MLP neurons of a small language model. Each row is named by its layer, matrix (gate and up: input weights; down: output weights) and neuron, and shows model dimensions 256-383. Each number is 128 + 32 x the weight over its row's rms, rounded and kept within 0 to 255. Numbers have three digits each. A neuron's up and down rows have the sign that makes its largest values positive.
Before each neuron's rows, "fires on" lists the tokens most often at its 100 highest values on Wikipedia text that the model never trained on. A number after a token or word is its count.

fires on: " as" 26, "u" 14, " un" 6, "-" 4, " att" 4
L6.gate305:143079140086108129155091104128128217095136118120134131119127122127118186143079132144130083180109169108112044122120103143153104133123147164136110113106136129098163087188129158177125128158114190112089101124097101116150216144113200158153155144187084113176112135155125169120123142142152133105203136184101092182109129145129078040163094112125127114158123091062116140138145179131131112113136
L6.up305:153113141141117178111151087108116144143121102123141078118103160118144139134142133179136148133085191170091197125072111170147104130130103025116095131130182084117090121185112110125102143108151107115158155108095131106102131153130155141150121131109202125126112101146147110130102120162161165099153141191146182094157049158142130073127150117122111101105118101132139110174125173108120100077065
L6.down305:119106173105161120143179109169120106100071139124141146129153103133146085111133121108094103100119061174145093086151096166161088121136136189118140112109112167100156171149167161138098125125054086164165171148164168078122154143111144100079066100133174130097150131166150143155154144140139156137109099108170109128142152126058111146147168091130159109126135143145102128083102112186078116109171

fires on: " of" 31, "-" 23, " " 9, "–" 7, " |" 7, "22" 7
L6.gate765:056171140118156111119149127170152153106172077092129183102139130121087112095150083116115115073110096104103092119100142102170148141200166107167155151140186187106115163102118105108087102143121119117073123088116107121132115165074075148162177171107124124121105148144127174075102123065120139159083139133082109099102156139141098136099156147090109120168140132177093097110135178066159042072125
L6.up765:116128172089147197163151107162105097125163149116124123148114122151140112087057115135166120208108147084131133116092062180163156106143115108132112100131112126200158118119101148113134087190114150163108135174088153120172136135131113128165161143138102127135155123126096127091154115131169126075167107136190125132095126111071147110146225153120132102116181119157046155132141103112103132059181
L6.down765:166132141162190065088096092144116111163166119055134125153147191141145129170136095043150181128124154137145127151144090166185120124138106089143075110101075165119110156158054174101121116141199164124119121078154163147058100150104135083104106105190186194086034145090102158176150172098103109147151122117081126149123111101114111116110067139178137165162142170089088104097096168160069107128089

fires on: "ar" 27, " Gar" 12, " Kar" 8, "har" 6, " Dor" 4
L6.gate1884:080116108163155157088166116086081135129150121124098098119166058152057038064116118144140086136135175147203156116153142106107100073124106160170128146120141086133107151141158066139163142181148109093123155134154143130074130132089161149121137082061138105166132185121180114108145178137131115140121180113116083132148100166156138123118137136165147089120121098143147126159127067135141172074141
L6.up1884:073109111144116098119077142129125120130149133169148147114108096152120137141145141138099137146102157112132139108129147164104099112072143161176161151165146150137094103064154147141147125140125147059096091161108102103167149088156215098109200097090148144062144200164154063120156127046046129121132130137124113148150123155125108148106125130157119098139141052112115132130093113121153117057078
L6.down1884:120133139117097081183116139128138101114126100085179158153140123156148146134149129100129165238104124153084133155165116051107090138130138154167125115111124106124027179136150141138168108098123112079118116107174098138183103159116141120171114153157155094105099131150182094092092173081078138123164157145154139156142129100130115141083109145122112118116062097169141147107089152147102133079116

fires on: " J" 38, " j" 18, "J" 16, "-J" 10, "j" 6, "ij" 5
L6.gate1436:126133091105161174105092068095144101168115151165095062156160129125129120124123149092100107171165173096123126081179144181114115100090144187157099088114091143129153181103080141072108111159011158152074142111150100132139113149171080066080154084136115133130122176126155120115125155104130174161170132169143086175101155112051085171122186100118083088118121146151118099125160109115125168149174
L6.up1436:135172106129092114176081161123165139144128140156104121083160152153119116150170146134085113139092093181125127149098102167187104128145168113145136063144146166096172101062146147140083148092066154145203129069146099127123096129108129129145149176091151136131163153126128170141122128116135038147190158185089081127147190128152072153138115124125119130148125124165115130078125104159196165205151
L6.down1436:056121123118135105148126131127168106185113195093111151076149130149135141137156180165164188130136073126114094160125136117203090128057103167111147134121150103168102109136124129151080126199111144156127101076150046108042143172116141104078124098142079118097126134120147137128080111130148092093090085161109079129110120115080177138140125196132073082114145133150131146140131102199120104160101

fires on: " and" 27, " of" 22, "on" 6, "d" 4
L6.gate310:113152145176175165065153103152156120209124102124109111155183177101160136112124155091111111187112107150197099131167130128138090127085083122117107131211122078163179138138113174163131101157162100074105123195105157102130178170157120152149123122058158140116138136110130129152110116107176194130174142141191190131120170120109125146118163158112122080052113145155090162055104082126083197127149
L6.up310:134165129102100184176065177113209048155152201104159087070181147201134087158095094164154157111175182198102116176134155070085070117117130148106122103118109143124094125114060143128112089162163100058120216134134083117115163121145075146203128166107095069136131156070081134097123096117153137101136124221125133140101146131135164144128124108105154183102111117054142145149147113120175158193117
L6.down310:128066196124134091169122163150159121114061188121118144111122088145121145120112080153134148064131052119130177094140140092096129122082103065097147144147121133128153140113154155120122092134180082112095165129243133154147114125094083196176143148114001109177126131138139186099093129117102089176153110118147099124066111103110116108118101117098144165106098185154119116113112137176146152128099

fires on: "," 21, ":" 12, "'," 8, "===\n" 6, "pe" 6
L6.gate1782:091159110101109079152112082184100097101173154157129057087175147133116130090135147173145123144101117134140135156136136134172127127068129154149182162079083126117148095171092097187122093052094121093096149147143022177154111129116093118105199166164090082160108074107133138097143182143159129107114137119121124139128089115138121155095112142119127125096129069096138126113106042119090130131125
L6.up1782:145110093110110116086175154097161085159107164199106149150097143136128107063151154118140073188128139200124097172116114159145054140103145116165090141135143072093084084092114081148074055105136080115086131075130092117116139108088147187051092139118141140130102125106120129126135156167119156145109140168130105169151117092148161141162135178053181146191095145124169179122145136125109088096094
L6.down1782:131135103092094133160163136107168109078131108163148064107077128140112103146166068142173175126107166193099167141106097140150117159170127159173102157123140135072112141103105133135090087142173144173102136116255137153143159134082159147193137165109116166126135139125167133086079113164153142171063149145087169194158140190172161150128148174131092121108111149111111180196128132110128127125081

fires on: " Con" 22, " con" 16, "ent" 7, " cross" 6, "Con" 5
L6.gate178:075083079116106110179127185125152145217131114115137129163124160106115124107190172138110189127145179157125066139124165082147119082107132148113075133181174114128132129070128171169122119077200134162146092148118159104113189156093099138152099153103141097173107117099099130099115105131158103154123129149158117143186161153183148089100148113073134121119194121148157084124124126130100103131110
L6.up178:143115185151180108151168095114101126141118150146066171122164033141132097141120149155182125102170107126137109157130096162080112189119144117110101168138105076136168192116117140073159089117127153111126192139118122147116135078169168090078149163113134164122121150097108177092166141116149060150180159182127163102181131168145182102135154162135111173096062112135138135144138189093133120091145
L6.down178:136107110126122101150165131073084063129144112103129149177142069147183085137091097077167106120137181119064112134145144206103164147092095114105111171121142126071123085116099125069155181091098085130116104105083200123123103142087174040119116148076161127069101150086148107140130147110145168127128151108184202131104178139130090191081175162146096137075199131147140120162126130109112043106118

fires on: " and" 44, "," 17, " [" 15, "\n" 12
L6.gate690:139121143171145105175123133068109153173101080149124162095108169132116156150115131105131142111041169115131126116154152080131090160091131157146149141127088068134108130178148154191103145181105084135111169137163080136116142120132133135123128108154060151100102105108177122111138162080143045155128113165083121141173104091111159094075147162142114111193135113114133176115114078129111133146083
L6.up690:111192141155064174129122167131181104212085087121085154099131145164127130129140100170150140074109138143065098119110178100059120131179107099177045088137138162137121102177115140083170117104168127132152113108139156176089086093054110084128096158178139114136108126109134201089140159097134150102145149121113162116178152086124042129145144128103123126092188126181127095155120086115142158141114
L6.down690:109153088088102130127085072101126122117138131161123128076142118188157171172152105114116123173138114056133134153131135154150124099123141121099152199108206139204107105130085129165129106090154133157145082072255183097111153142158131162083075105103128147143113164068149161139149089142151112152142130138159178112164103141099096143147059102100131147091112153165136115111133107137145125196145

fires on: " " 59, " in" 13, "202" 4
L7.gate1891:085153160156161156112077156162130082140064132132109112123110139165150112093153113127112102162093171145118110119086074105120110162098089184101085101149139158134180170106108134180112105176146107165133107150142115160189095099084104162120174139115145085103160187118140151146213093154104172167151163117112131098137144129144120144111166177113131138116066137125068131124094148064178037108221
L7.up1891:125163144092134188131125154131107123119145082138101095084124104100100122127131139141171152132160059135137082147216139199129184100093085064088142121113146091158150085117168130133134128172141109143085129105145128112115051121100130152152146159112122117110138131168154105127109140137084187129129053085176123069083137156126146120150106109112141116108113139190141152118157163133108240164087
L7.down1891:085140185117113135066155092184099065126091149170110124132176133104151109063155153143108165134164080136081114143098087171168113093129098158139091121085138140198181148086140117138116149163123100127116147095213157191078129120113123105144151065158154153149156128119113154093132135171174184131094154124150146159146131086125089182105167103088089137084129110116104146161127173156131097122124

fires on: "," 36, " and" 17, " in" 15, " of" 7, ".," 4
L7.gate748:116081127112135107078134172146109127159111156105099148193120066114120141128164167200140089132214125103114141124114108118131065080140123140210155186074094130125129081144165129180069108138150117115188086099161126129133109127102077063118106159154113107146162119158172107169126122140192113128088170109132151129109079082171123106099181080111099080161112116141171112141097109104092153123117
L7.up748:129086040134126116107082176179139095118130184097140179128107135154161226148113189158095139161151161169092171140127101109065109095140130108123114155128131163144181120079172129132134134153163092132127150110120121170158162129097087149145119168122150140148107090158121153140113143128153102151157129147131222133139134140124142079123173054139133135166138098144141129162106177105123129118074
L7.down748:071118104092155141080097107130094089122132130156112142138122092128119163194099107150126098090153186111180160113093069128120141124201142085123132209082145108087136123094161160156089145061130173097160101143203123157186119113064059130102179135109132177114120041112134128144117137055128162142146154086162153143157177150096092144131055150153189133157178146134134151146084142166140169201145

fires on: " and" 38, "," 26, " ;" 6
L6.gate376:122126112111133102185153133145098120145155171180112117085161104139086116120131149141188126115076114112078177171119142097127156121138151145104101112115165125101228122101130081134159150092154114122139145152125093121129128184110118155116145072199129151137126180073139140122160127113160121153114162155149158159127128103125108170145086112092160196146124110140150136171076196110113166124107
L6.up376:123162126110127125131135166128122146132131181147127128081129099152085146121123155101126178105168170121135146132154120187110106113130148086106106101167136111134147092082179068147140145125074078091137097080144155148170109144141114141138160096113135114117146110132122142110105118121129117184105153216119106144133142045056094179033094151058170139098100100143120086134079114143156129166133
L6.down376:154157101148158135124144166138096122074052120146066130093083089158126104094124113118105115102124135139083100154097192149168155134106121175156104103111134155089162138169101166128085165148075120089121109129247166204163121087141128154115152118152126162135167117159104133128118128123154195139140170128120085130154070087141133124099150145157084077140110163156146141155173168135104125157171

fires on: "j" 28, " j" 15, " acc" 12, " of" 4, "J" 4
L6.gate303:078150077082169098113097112186159131142085147092127131137127123142138181150096151116121153146158072141117098139170091085113157137146096091182122145073135119078128119096170151153148127134133116148143089079128068152118143121124150090113112154088099190103121113119130138160137131128120120136110177182158083116147167114063151130132093099163106126103123131208126065137116129200129124124119
L6.up303:110069054150162087160112092112109083125170174125129160065110155127122118128165142133127146138162093088161073089132141145076126139176143187215185165135127124092134122096102133156092098166173166172106139108116127192160133116127137127128121144143086134144153155131075112117108158148160126121158152086108095130118151067103096108144101085181069116122141143142179143129128107125164173155141
L6.down303:151088048133194107144139095132155146182120159102144144058134155118110123129146132153120126101144115149107116142083184146116155057133114104177110129132171150143129070095129147135118119168151218142138130106029108157119095077120175140144112128094092123109141133129128135123091117099153126184153081154123112151112168100119095133153098238093095139111150107149122146132109087105122172141141

fires on: " \"" 85
L7.gate523:133109192138128046153134122188084197150147101146133121097148196161112130123151094044153071077072152081118142157091109138091086130139059162101142200114108167125125120143185183145106163168138099084159120150110226067194090099152147125114084139191143137130060144112104116129083099152139129142148148128123132102099141124147113197080173151098103129138164107121109121138092160105167114112102
L7.up523:159091183199087143162191148129128174137098139143118180130176039136114168174169114114174168177114105203170143094206125158076065168118146115076156105141149132077143098120154155114065112211073069083161167122126163128143101134142135129099158184120153140174125106157155137128117075077114126138127088164121136162141130104121097167163093076097132114142072142169128106161182102135088133152107
L7.down523:149114113125101136088119154139136115138137123110153161126157121187157196148150109168131173165120129123151137152082134196188094157116165114205196139109118114121142155169114139110147126141085074157145124093255133117108144116195146148145130163165123124174093095101099123043170123123134107145149179104129088152104172127161151121066122161117148104143088143115053160107157126172171140080162

fires on: " (" 36, " " 26, " |" 5, " with" 4
L6.gate425:170178160091091069131119138126141141140177120153121167121065103155132160103198107163116165115140107116124073092163136074089075130152121060153101173143163106128139100141120110112115117101180144104080070126091162061104094127092150142140149202101139119141121155133050178189130115112129151083121116151116144135163122198099129130025147079108134109121130126159210152182177111068197075137144
L6.up425:113139165130095196134092095115123146094157115131162129163098125143123122169106058138173119189123129153145134168173156100178159139072100171070173158103174111147097150139087131106181127156111170130096110129073156132124119136121123103099101095132127072204182082090143154170080148132197155148104095140093062081152154132139107140136146117129087176163041133105146155153118134131104098152140
L6.down425:176123118219143109144159135119124108099151140153099169091075140183137138112127134133088123161140161145137092161108154133140151171094187166114111165125077099073117052107084085064158139199133136162118142128007157074113086136093107133106167114194167137105106150154070116134161119124150119166135089096096063096116118143144133131129173094168072116070112184167126092164132155086141115111062

fires on: "," 61, "\"," 10, "P" 4
L6.gate415:097084174154133133120127175112145101166084224177137154135190095100131053123129180089097084196181105157183117142156133092134103142151160140073064187102118092133100110127154151161175075198135138080166138094133161101072073148121151128125141097090136127112154149104143139154083139114155105165155089142137204104143169109169129087158140094133151194141155097127118072138104163160107100148091
L6.up415:082140179113126155172123132149137104174137066157094149082113119032133130148120147125137130101123123138133112070165183124122174136134110165143138044140131142133134160157153106165111141140170113198166073117132142092136095167088123169133075122147111129086166163088136149118141132149145068114136100156155178186161118123146163145093088130084105161140141133146116096165157160125142111142130
L6.down415:118136102115137129053160145138116172127144137145096163118130099125111139176131110121114095173143011155097193147111111140151168129170140182138100159145183091126182119157157169114124151091137100144164067138182125156156138093160135077111169083122102108091137130121137143103119092076154089145141122156122064111132089125141129158119087123172156034131082127201101146146113188105078130139128

fires on: " in" 28, " was" 12, " on" 11, " of" 10, " to" 4
L6.gate1586:170105091105141115134087091113087112102105189151173117100125131169182101138136138114097195073143177183119109095180140066111115146169125137112113135176139123150171141156131120059137144107135123155149144140112135096155137101113073171125112116145142076111141086102114096142154126108119141137112130131089096180112134075125119131082132140152108182150155113094130110162095087101157047145101
L6.up1586:063174156120101169143135131157139113122166123110086108085083097118158107106147123144136157089169175111158113082104095157109136131126109110082145088066140180060149178174124121142161079129122092129164174172135155149100069132127119158103168156079162118204128151107127068123162112096124166056134149173094117191110115130194145152153150079102170130110162095149127117077130097117137114118111
L6.down1586:138105120130142083151166114115222171096158084139101122087124120100110135115099082141057146186171096125115154121145124109109156149124117168178112092136139105094121089098106159124152090105109117099098121094208120138154196168176147165203135086136091098093145078143110146074182093137119108131109134116126147112139133100111096160159059090122120132129144173157168135100105129114179145110131

fires on: " was" 17, " is" 11, " of" 10, " as" 9, " and" 7, "T" 6
L6.gate1165:109121097166156114096160075099105121118107161155147075147139128103168177152134171107112091095131145049116221153075149153104157112180150135095104158140137136123156087123171079151097151116139164156114070138141168199118173165083137084150135161128155148096112127097161121049204141085092125122045175120125182121113094083116083143136140111132165068140116089155159116109158133176154148136116
L6.up1165:144133154156129177153103095046143131076112176097143143173150089136135136133161117206116119185147138115145112066161125104121128153109141119114140099143152134157181156081110110126138171142135142137117097111127060171135129075132108109138145130096036092159104041180134127144154121126132116110124101073109116126120069124133081132136197098104134195127083092132121119131131107152151153131162
L6.down1165:107133089138159071061121154062059130141116121162133118125143133138141119136124168149142094107052089113180132082172089097103136159098090159160076119065129158112182132092130125081113155185104154102147110110211130156107114152106141145141112184157154089133087130131127157141168070138157116140161153140159125188146098121135074104149123104084166194149126114209128181111169098143094156105145

fires on: "==" 15, "==\n" 13, "\n\n" 9, " ==\n" 8, "==\n\n" 6, ")" 6
L6.gate1288:110111127145160141086192089131116137170119073136117132138135194135155138185108080154090087152160116208134105138120153094133153158103094141128134139185177137101105092141079103151161149089096125175080113151145092136146137154149150134134082130125169177144103130099157167192122150085144145171088129141109126119143167128138152118099096042115136132141112071081114205122168118061181162096208
L6.up1288:161101136128101113097167166151135107102080126129096075070200174128135078134137168099093057121097119127103097126064154146062185158139105142108102146112165154100125100117117157158193148111146098194163141132112059174159131163126111147154114105127060113118045120091168170155149100124122103077090138156087130150173147072067086084086126130174149121137090101102068133148099118110100141138145
L6.down1288:145172197133139107134175160143130111122097162118077085189114127139093112150140146125125040166130154083134122130133134132171149100095098140164145146154145133058152115064122139104107131113120124112110106159255103134108098138173131194138144148169161091164109118126174149153116136106130105155093079144112147105175188165081169148110115131077130130175154090115102156145096118151112215156152

fires on: " of" 31, " in" 14, " and" 8, " into" 5
L7.gate1921:112120147020169124144115151092176175190105206094151096087161152172120128118138134149108121184180207160116153096172102135114142123115144149196135145130117088137152094188100122136122084146131095163166095086093101169205058102071114166126139128157117158151152125128156139097180134108152135093149158145143147158142094116116110109135138180096134138112096151180134098071151147122168106159120
L7.up1921:143111188107141132119160154084141114190156163088126148185128121091091109124089076120083145091180122140139134099130131132156109071118173125101114117125178117112153123137162127152120104132131083138109201105103148111161139115140068179151134149201149180159196072103134096113163156094117158093133141142154108124118161137131132200130064142131145126103095090135141086156102180159103100184061
L7.down1921:117090037112146151178106168117162099107116124090164155158156097104093126132135099114046209112118141138127145109151181112065163135117161085078159156105119142196152131120121120171171079110186069115094152072250149063092117062133155180183111074171148185147190098116132120144163127098148105093116185119147142147062128113166137115155171109116145148104145095114088145130134150123128100141149

fires on: " there" 17, " Le" 15, "le" 11, " real" 7, " dis" 6
L7.gate1316:103131155150103100185135111132123084120186095084153130134180122137114097098108123147191118128077193155167096127151136153125110134111111073167118138111119100143109153134183134106138125133123106155118159157122120153169181107160103133069068184127092056146095141106133103160165075119120116160152096131081103116156185120143117114149113115149090137159098177132167103131139149158164104121135
L7.up1316:023096093101072149127122203192080098124157071165169061148157153155082173121168167113175117117161115168143143130105166130096133138146094109126094154088066123128159148200134153116135149115155124115149140117132151116102134112129100157091132121143099110181084107087090088167176162122185102105174116160149049118200154142134111114124167151115176131121144124066152127105097147126175134105129
L7.down1316:153116171112070116095112168118090128099072153102165099139174101098099108167125134144153095092179132150138163106123127146232105084155121106097143099161072173171121186143097157153097135096159085146111149107121097135089160117078085096127092108126177093136182121104120109157077149102091158109093146101142075140189113105116093135140091097129066183104133162150117178150121137082159116149148

fires on: "==\n" 24, "===\n" 14, " ==\n" 10, " |\n" 6, " ===\n" 5, "ud" 5
L6.gate298:147135127142098120102114135105043152097169096132155108085142182120126148072133135122067108140118150126153136128165146126145089150150145118172116129144081123170117073096136157118103110102102202172099078124120081141078172087087105110130131143112119158128146135166152190149143080147113133057076070110066156142166100130127106136169163117125061176139126154114153212168086107151114142058137
L6.up298:171077156189132123100104094147133082188119164136092116082092135104089110112163101096118075178124092121132143119024131087149156134163170118087135088153114096196160076167095131120131101180125105138072097173133061149144086139166165173121119189119137104092092140125172124113141145188147093108077114168072104073116144148117100101124185096134127110103123110148111158124171118135116192169097
L6.down298:140137148168202171137153180097146079154107156155099083094077145073148134160106144150131122150108117177113143112100124114153112126162158115152173174112169070132107101131084189135194072163153128127114108163229085150167103160143156112129103157132148113117141088107199135093078148171105139178092073139168163075120104150108134110181217171090111115081123103120168172101185144107069141148158

fires on: " by" 27, " of" 18, " and" 9, " with" 6, " to" 5, " among" 4
L6.gate1163:138149166119155103071081068077138138105189111185159116089184133133133112158136198103057149129058172127142142153113175073059106123146110078159094086147107134115117115123140118145132118187151124133147150158152180178170136154100170124079064132126173109081171105154133156164097144135117144121141110186074085083089102134184157096153122157116152114115084085146114129132055178115124155122105
L6.up1163:147164129148119103145108091155160102128098172163150129114141110111207150114133189076060112143136139151128108151126171109121094185167071140136058077058102127073098131112154134108186159175123100114145146120108112127120114118074191184123127122123129107153239163112096184162095185137103120097099099167115098064105125149158165163174085160063143162153103097117119130150122099088062123101096
L6.down1163:114116133151092099184133123128125101094173152202153127121157216130129200105149062175084104143159144081163133060118150143155148132150134138178104149135140153149188141131115104102101138125118143142149141124192079126118131153072180188137168171124145118152191180148185168070115052137100109111178097176131134115077148080181101119173148131101111105149085117094130161102120127125165146112104

fires on: " and" 45, " or" 15, " of" 8
L7.gate699:146115113133140133120091158158098119122142153140095164067168073076135131144077099124114119141063109196121154113124119206100102083123077153109113120091158141140151142129128094186209140107147110129078103169122158130196105104129109151115169076122132197145121107125123157083192093106143165168179122201166159117072171162158177130115139168107068152188193125167111098204142139113106081055127
L7.up699:138173170148157127165140158208136149129191107130144118102123101137157105145127146135157099147147166152044123119129150157144094129157070110155097106125158158102173165087076110161184147110090125118207092121143128148131110178103134140110179082135136097180105102158109123134125074148089122144124137165163140119082074141187202104072133132081187131176167189128123089145110151142104110135111
L7.down699:165147142204160081078130144092145172168193150128115130162127159144138113223129148171141106075161153133129124122107138141108168170149120101089127093109148170206136131094135136133095131167103085169107151078255134151112144106154111144160190126100113134168150155064138132156084139157125127090206159122119105090095141094166149121117094146134160125115130166169088100116127110142150193159151

fires on: " \"" 62
L7.gate351:130174178080126095123136098140179155116162133147184205083157132129161160075148109076118174138077055097095113116086119135083147100109155114118160130069117144098150160090146090147084088143171087129082138176121101124144157149066187140170111107149142100156153146116126076139108110114152107127117142145215102159059131143098128189091134125176076098170090069117117149180192119099096106110150
L7.up351:163123170098121081112113126195165129135114073176120164079076107150098094103129108114134169172145168147085161145144135126123086116149102148121158137137136108120124086151152133166083114075103131150148144157097115124159233122139156049157085131153125080135129103203184109139134078053158156193135128111159109172139147130171121109125115069082141143158149106166106198105125149082119146158201
L7.down351:141173166140110152122142200173159158142130134154130163210196081132154136123093085117160116084206093152120130126115108122146163139215095072088209127126104118152110093115155092081125213096117092128113159140166092141143045150188116127023141206140049045117137111152137087146062113091083164111093097129177146158160132133116144149155091150173143171170104150142074168098169085149100138099158

fires on: ":" 38, " /" 16, " at" 10, " :" 6, " by" 4
L6.gate454:099114101157059146128115129092067131108076141082118171121092127146140134153130077156125122099129067159138119115084118157170157109088112110113146120163076120160062084129180177056096141037106087131158069097132129156120131148156220140135100137106181161110125098160132097149090059116156163167112149116014085114088147100106102092129138131143148139140156113138139103109118117098157127114107
L6.up454:140134138128125110175092087149167151160115123138109146124089122081104152139134148122122112053120109077177128150143132110097139148094145161111201159087114096124052095108157187113087142073153091143134129117124108162100093116096153144170154102183127169116126160112150126133112143106125069123178121111085119071117122109183117112183128109123167119130061112092109154146112150121145162111161
L6.down454:166065124127134162136138128179140140124103121119078151090118140077112113114106119110160169079099106170160106084110125128085136110127185111150143085142122152134101118186100155188078126102054096149139128136135131162133138108105144104148108178144131147128152140211139080208191096139151137102182091132160136159122137108077143153150094125090116119119150166112122148119055130091118163099147

fires on: " and" 53, " later" 9, "," 7
L7.gate1320:124156175161124104094165098123134125169103125189060104135139161153166162156151131106091120141187096111109091092165125174117125097157125159114073119101204115178145117065199127137102154165150119085166140094152148115093131096064086177145201188115116111095120133139158086182181140078085066120111082179131141096138099147148172115144143063139155134207155162085102091124036113121149123124072
L7.up1320:146141155090054132153175166078123129211144077112169161073120153111152126120158145125144104177048113130116087150140162098137156127104090123129091118167147154126164107088112123157121128144141148122125150124117141074142118138098129120140101117081132124170081157141069173071170028138156148054165142082133141104121138159110123132111160144082121197086136138139127117116122167166142130118092
L7.down1320:064119186107075139145134126111128128115154115100059130143080117153209145110124102101118117098131136149176135138094141106111063097141124178150143145129152121145166053134143108133211091074145143127119140096255121124154171187151069176108117103133147151094139108134140137064093136121157106161143185173078062145093141151129123115112142098127155127081133143130146155153123138227154088146143

fires on: " " 41, ":" 10, "-" 6, " |" 5
L6.gate1055:125197117118111106176159106146136132140110096149134126181097114073230164181094073092137086147162126146190130136109123139116125104085188186154167136138128158138164166160105152180137083147065150120071192093126104169126108108127110146153119093155092119045158084149135142147097146085127145127152168146141108158141169146104147073015150129119121101143118078098098117147064124104122149128125
L6.up1055:130128073150127142129170098130136105115152103142088109104099076080104139116060112154130151114116124138123168083180168134151091177141099084157165121128124121146148125130143093104128109157172127135091137214119159112131118125095114104146174094137163084151092092143179163144140093059086129163131110079125116128049122147111099121090096077138128062180106069161139139121161134153068131092169
L6.down1055:128116080153148139131075063159134153146138125151119134118198108093116124151097112132118154112111121180144093093049166160128140153089079074104138139085093106110160091112153085121156076171148132173174154105102144187166079131107183125223171140217157151105080129070152119165201131105063102172095177092110139080181111162081123161113065157109122173098190135079120125136146068125108193061132

fires on: " El" 25, " el" 15, "el" 10
L6.gate1980:096160116147104104072146133163180141146123119119144114165165117094179096082162133135129113151133172101206122146108086192157156118077094134112123081100127122097082132161139105173114150140107168090094162168133076136147182176100125102122136100100154148141088123127182112124148105135131102168139124118100149144133103100171129097117084186103163076150140169122169124175175112128163159170102
L6.up1980:098171135092126109111094135151150096162121075082102077118139147145110150137130151137092143144042092085110083113098137094108096093117152095174112116135107125110163127123110150182149144111125152126162106147126117157114128140098161143159212158154113067127099140068103144121153165115128170119119066131100135117164117115081154167160153151093127102110134155172181128117111094200057094107072
L6.down1980:174155127110130075142153145114151081135124145054183156149107136119106081103103211135126052134074113074106138143157143121126083159090175119127137107131154196108127119106088119172080099165158137178094137099190128153146122096097057133089113129173108085132118081137107162115069142112148134106115135109164144115120108147050158158095136184130186096096139152164121106106103126115149138093120

fires on: "el" 28, " Tel" 16, "il" 11, " after" 4, " sem" 4
L6.gate973:069138114144152141125140155144154086190144186029136148148150168083122136030129124123103157113144045152180158087135086133109156164133091149114137154117188115121129132133157147160161171224152073107134166106142160125116156112124093116105101161138213134126080072118133143147255154112120104161127151095162104100168178102150105149136115080176157099092179096087130101178139132108155110140120
L6.up973:134049141126087175083125108143160167178151102148213128134208142128071130103170098120109099123078116134181183170128200144139158128116145138149132124132154080146117122149097120151128069146138135138128069086126129108136143122130169158154168107142142092146122138101089177146124162116155151107141211077182158069103137169160069103104098156110092172071143152128153057108144162099123158153196
L6.down973:155089188151091164166108232165113081110155093165077134101178088113108103109156175091130113119137117118167145144156196154113147156103191087145154167104110169134139122148110124128134098126126118129093127092102104193143110125101160120159150152138156137087104105110136137119134180144147100064131133143156090151109124087016050113132143126161148057092122157132107091120166146132131153073096

fires on: "," 23, " to" 10, " it" 8, " other" 5, " way" 5, " in" 4
L6.gate1668:163086165055084172162090130178166175178121104108135153112191124110163124131117121070087067079123104117098129075098165170137101159160147053155122106194129093117086079102115114146131165059163149149141151084142112108108094123104120152156120113178073118124126161137112145125119139125070140161130159173134151115161206126128100091105111116124128150127180092153122104185121175139119112084123
L6.up1668:197081118043073140140142118116121132183162092156119106150156173127161108139118144121137105127101101117118142170111116099143129117177155118147138101133148097178125082203185095166078172113116148139135133135144119087118150113210155164147104176108134142151134122128145094144124099139136134138135065156084168204127203136136143112144090061134159148158121082154138104086207166181110126107181
L6.down1668:135157091061153151126128143146195150115102159077155120139180145196139107152144112135148135110143166098112115076092099189147101124155162082123119200126151162135161099133134107116099125146157127192138137096255157138209076138136138109143102142166156158137228111082106126096129114101129107139138072137149114100153095120132107133134179182134114115057050085049118164158144155233156088103166

fires on: " as" 36, "y" 13, "z" 4
L6.gate103:127132101189081147147120146115156104174175118120102151089126127087133108150088107191086130137039122113187120162116129140143157135083159079087121210116137144113105141185067098153132118098117185075110118140133171094138122146102108140137127177124121149160076113193104141145170117125131150156130134100131117103152140084144134136144119084110135127178125078134182114095191133094135087111080
L6.up103:109108125152140133105090125074100155115166141128163115134186078093118096084146131148170163171142124111123142123114153091181136116140122024126102106152154173140139150152116130157133137133137163138142083161146122116176069104085183107110106165149170128108078101133120087154175147134091156101169195113165105137135092129110150115161185145146165081101133183109141113150137138070203150127092
L6.down103:119157185194132179122138085121133110139101165171137130151147124128155129115169165176150110138132129125136112066098116096105116127188094158131103144128115130149089071179092125158173144152050159078146136156021133138095196113108088114157117127126211116146147195123136151169123145120129099123076066132113114154157159131095081086122093091097155105121131142058110162122165096104102133116111

fires on: ".\n\n" 50, " and" 12, "ing" 4, " but" 4, "\".\n\n" 4
L6.gate66:190076176145164152173156080128125132140161126154150125140140100098154155157140197155072068155125177130125144075112146165097148162113104069089186235158168197120108132108196168189147108114119150110112126148129134078096118117175139175150170126141134136116139180152058137119136117128161117052048093141163155136182181121177158182119128112102132149165155146168119125161136138132113171164095
L6.up66:129109220159108140124178115153118118160168184131098120094131161114174148167160179104103059126138185110166079136127116183101138137076138095120130185095147142131113107105200164159149128185135110120084093128139109055084117090126143157105093127151144095130169154149097129134122145119183142084063080174146159130165152140184115152133200173120158156174139159132116178134126144116114176147147
L6.down66:135118124170154144153146085110140119103168146123164162081120126146133151099109096141171097083145138149109163080123102114138095131140118099101127121124147116135126130086138090164123129132116149115119141125255127122069139098136142145153140138147137119152120123107112138136144121098138061146112091137103177143146102101145127135114123152086141099133163128097159149134138131085068150159105